MLP neurons of a small language model. Each row is named by its layer, matrix (up: input weights) and neuron, and shows model dimensions 0-255. Each number is 500 + 25 x the weight over its row's rms, rounded and kept within 0 to 999. Numbers have three digits each.
Before each neuron's rows, "fires in" lists the words (lower case) most often at its 100 highest values on Wikipedia text that the model never trained on. A number after a token or word is its count.

fires in: "of" 24, "more" 13, "such" 12, "other" 10, "some" 7, "this" 6
L14.up155:510499503515527505481506528522499493486488440464507492515520454495466456462516532479489491524482493478486486535488542530482490505495479537521501507473501493511477504518494457482511494453476474553490495492482522493501475531461454490535481530522529433536507556476468547502491522500517510469539508486481507504492479473501533479490491522471487508535486492485502501483524466489502511479481491485467525486497536519528531489514487522536485479450518503448540539505518533516526528523526514462509509469517463505513507471529533534527498509476508469499547514509499472517547517465541511517469535559511433477478498518516546475506528486507506498484460521507506467480450459524518473516512535529521476526510528537471495503504523507480496546501458471527513459548497489500523527516518506

fires in: "more" 41, "too" 13, "of" 8, "very" 6, "relatively" 5, "his" 5
L6.up234:501488474512472501485497509517534485489538488509515508454505499514474474508501545491479469525477511493468492490470474506467481468499463484515556479495517496506455462442463535491454524480487518475491524507510488492528495528509492484493445496464540504451510488514481528490489492504522499508502552535475540493495446521496478488511490491494514517490488562524517460509515510502523485495537489522519535539516514488556492513520500516479480468445504500503461528510468554510536539522515494452521473495512542514471528483498538555493496502466494494521483468473478503515496524526512466511458514468518488478478522507470460486499494516492513491511499464463493497562539491451491460519480522489511539510509516510520531448499498463505464510480560511537500497502529503528455536537525475

fires in: "000" 40, "of" 36, "500" 4
L6.up655:469489527494449494475436515488511486484505493478471522514532481512506528509532511517499499509530452522478518516517514487485510468486530501484457511566517483505512485493499513519548462521517484499489515479478479504511500460483475453493449472521484490504515495490498508435493498525501543505495513461475498505535534485510524477506507502468522537483488507508534431469504489509501436480513450525506467524530453521507492493514525501511497516475516452465493502516504494522542557469505531499529521519509520487529492507544517506517489494489527465487520529483533489515498489540514495510481507525544474485525494471528499493501484533462509568486515478505501463470484473534442507501530450504532483539491524465497475517557540443484506521510466533494500529446498506510470507514503522

fires in: "career" 39, "life" 10, "mother" 7, "chatman" 5
L4.up234:482462463543496505503563510500483462475504513496486513486483463501495507437553505521483469516506508500463501493480502508498491532505521514486516513488508484493558476477489556507463500447515489502496469494466492537495471512476494559501493550511489486462485482490507500469506473511443530506489501522492550475534493504469490492522499472503443482504453516502531496464534516501534491489505484495493487493469461531520479499545470466490507479523482484503521533505524490480489497460542504511493518508492481531522470504489505510478498528509508510512488475553533545511466509425519509465495496484488502502506519480480534524519520560524509524537528483450535537532544502508547541505513466495513450508457498488532499537494533561507479475470458485494506515470478523512495483520509481

fires in: "after" 24, "early" 17, "before" 7, "while" 5, "year" 4, "where" 4
L3.up236:511491489487486485463503533516502525474473527489472438548499545493494515516512502514467496548479515529516548518499477504547506502489502517488541501481498497480489471479502487517506499499491531478556491484462527504466535512495528513536470508485505455502457480527502502513504467505509504524429535499489546514463505468516558512481462503478512528500495531479496535479469524516475481482485490477511485508491508472484501518529492514458485459501491521458487523481528489469494520540490474501524531568484507558493531496481502511489553485523527523486493518488495497504453502527477536508533520482515493507466534523483482473530455535485519496533500524477503478511485533443526492471521489494504489498503495506528500497489505504509511449430452527505533529461466512494488581501471465

fires in: "by" 25, "league" 12, "werner" 6, "timucua" 4, "division" 4
L4.up236:514495476476500534471505490498521497466460523492484464524539485540487517489525533508494492474513535459494497475480446503441513494508566477520469511489445487508513540489485504511532501519491497503532491560525508475478457511456516498512543484490516503525523503490514495471506525533494486518498486476496504482487482525513521547479502502513534518534535520525492461536488500497459479492510512446512477483504494487511556533507516515527513495471495496510460544491498480489445495485480476469510542530503501489497519481477512506531496462482499479501571505539525462516416489504586528457515504535494535503539538471503483479505468464500528513498463455443518517518508500496519476481528520476488516483504497448493494464471515516507505487501504503488499536478474481499510474521509490

fires in: "in" 37, "n" 16, "c" 5, "ghimpu" 4, "e" 4, "w" 4
L3.up518:478484507528488533515492511516511527529491511487494549469466507510449474486489464538495485490443549480489464469524475543505467500533523486488533503515451455458449509474430519503499508523448493501524511552476523517460478473507511572505544522507533491531489477522504495517469527533462517484452508488502488510514509533544491537495515516505447527502512511463507517472488501492519494523489451475452507499500538483527486514512491494531485515458509490481495500491511530463535470514525522530520474497508523498516463497478503491529496515506566528497514452497511504489492490549487523456517489495497497521551530470480532434538502506486514494507487509482487475524526498508464501481500487510463505459490464522493488516509501545514522523512517514505500461491497466549503508503516490

fires in: "with" 69, "by" 9, "despite" 4
L4.up681:489553471472497503479503497481507499493510520498499480449498496477501509518524489485546489480519495506508554492530515506479503457509537512496490509514525458515510512508542483482522542484478478489442525493489455528493475518537500533505492435534459553521522518481530482514497468450519444486472493534495496522478490507431489458468532546480492543527495504513502511522464491523489476511480504494509505509479502473498505484481482487471476519508520537494498464474552551495460471477497465504515506510526539471478485467524516500485481499512517467468497513487488541518442511522529554531489535500488485521526502468515516522516471520521496474533497457506528519486512545489511535523519482462512527494520444514478525477515477508526495519491501534511548484468478501435526494529464516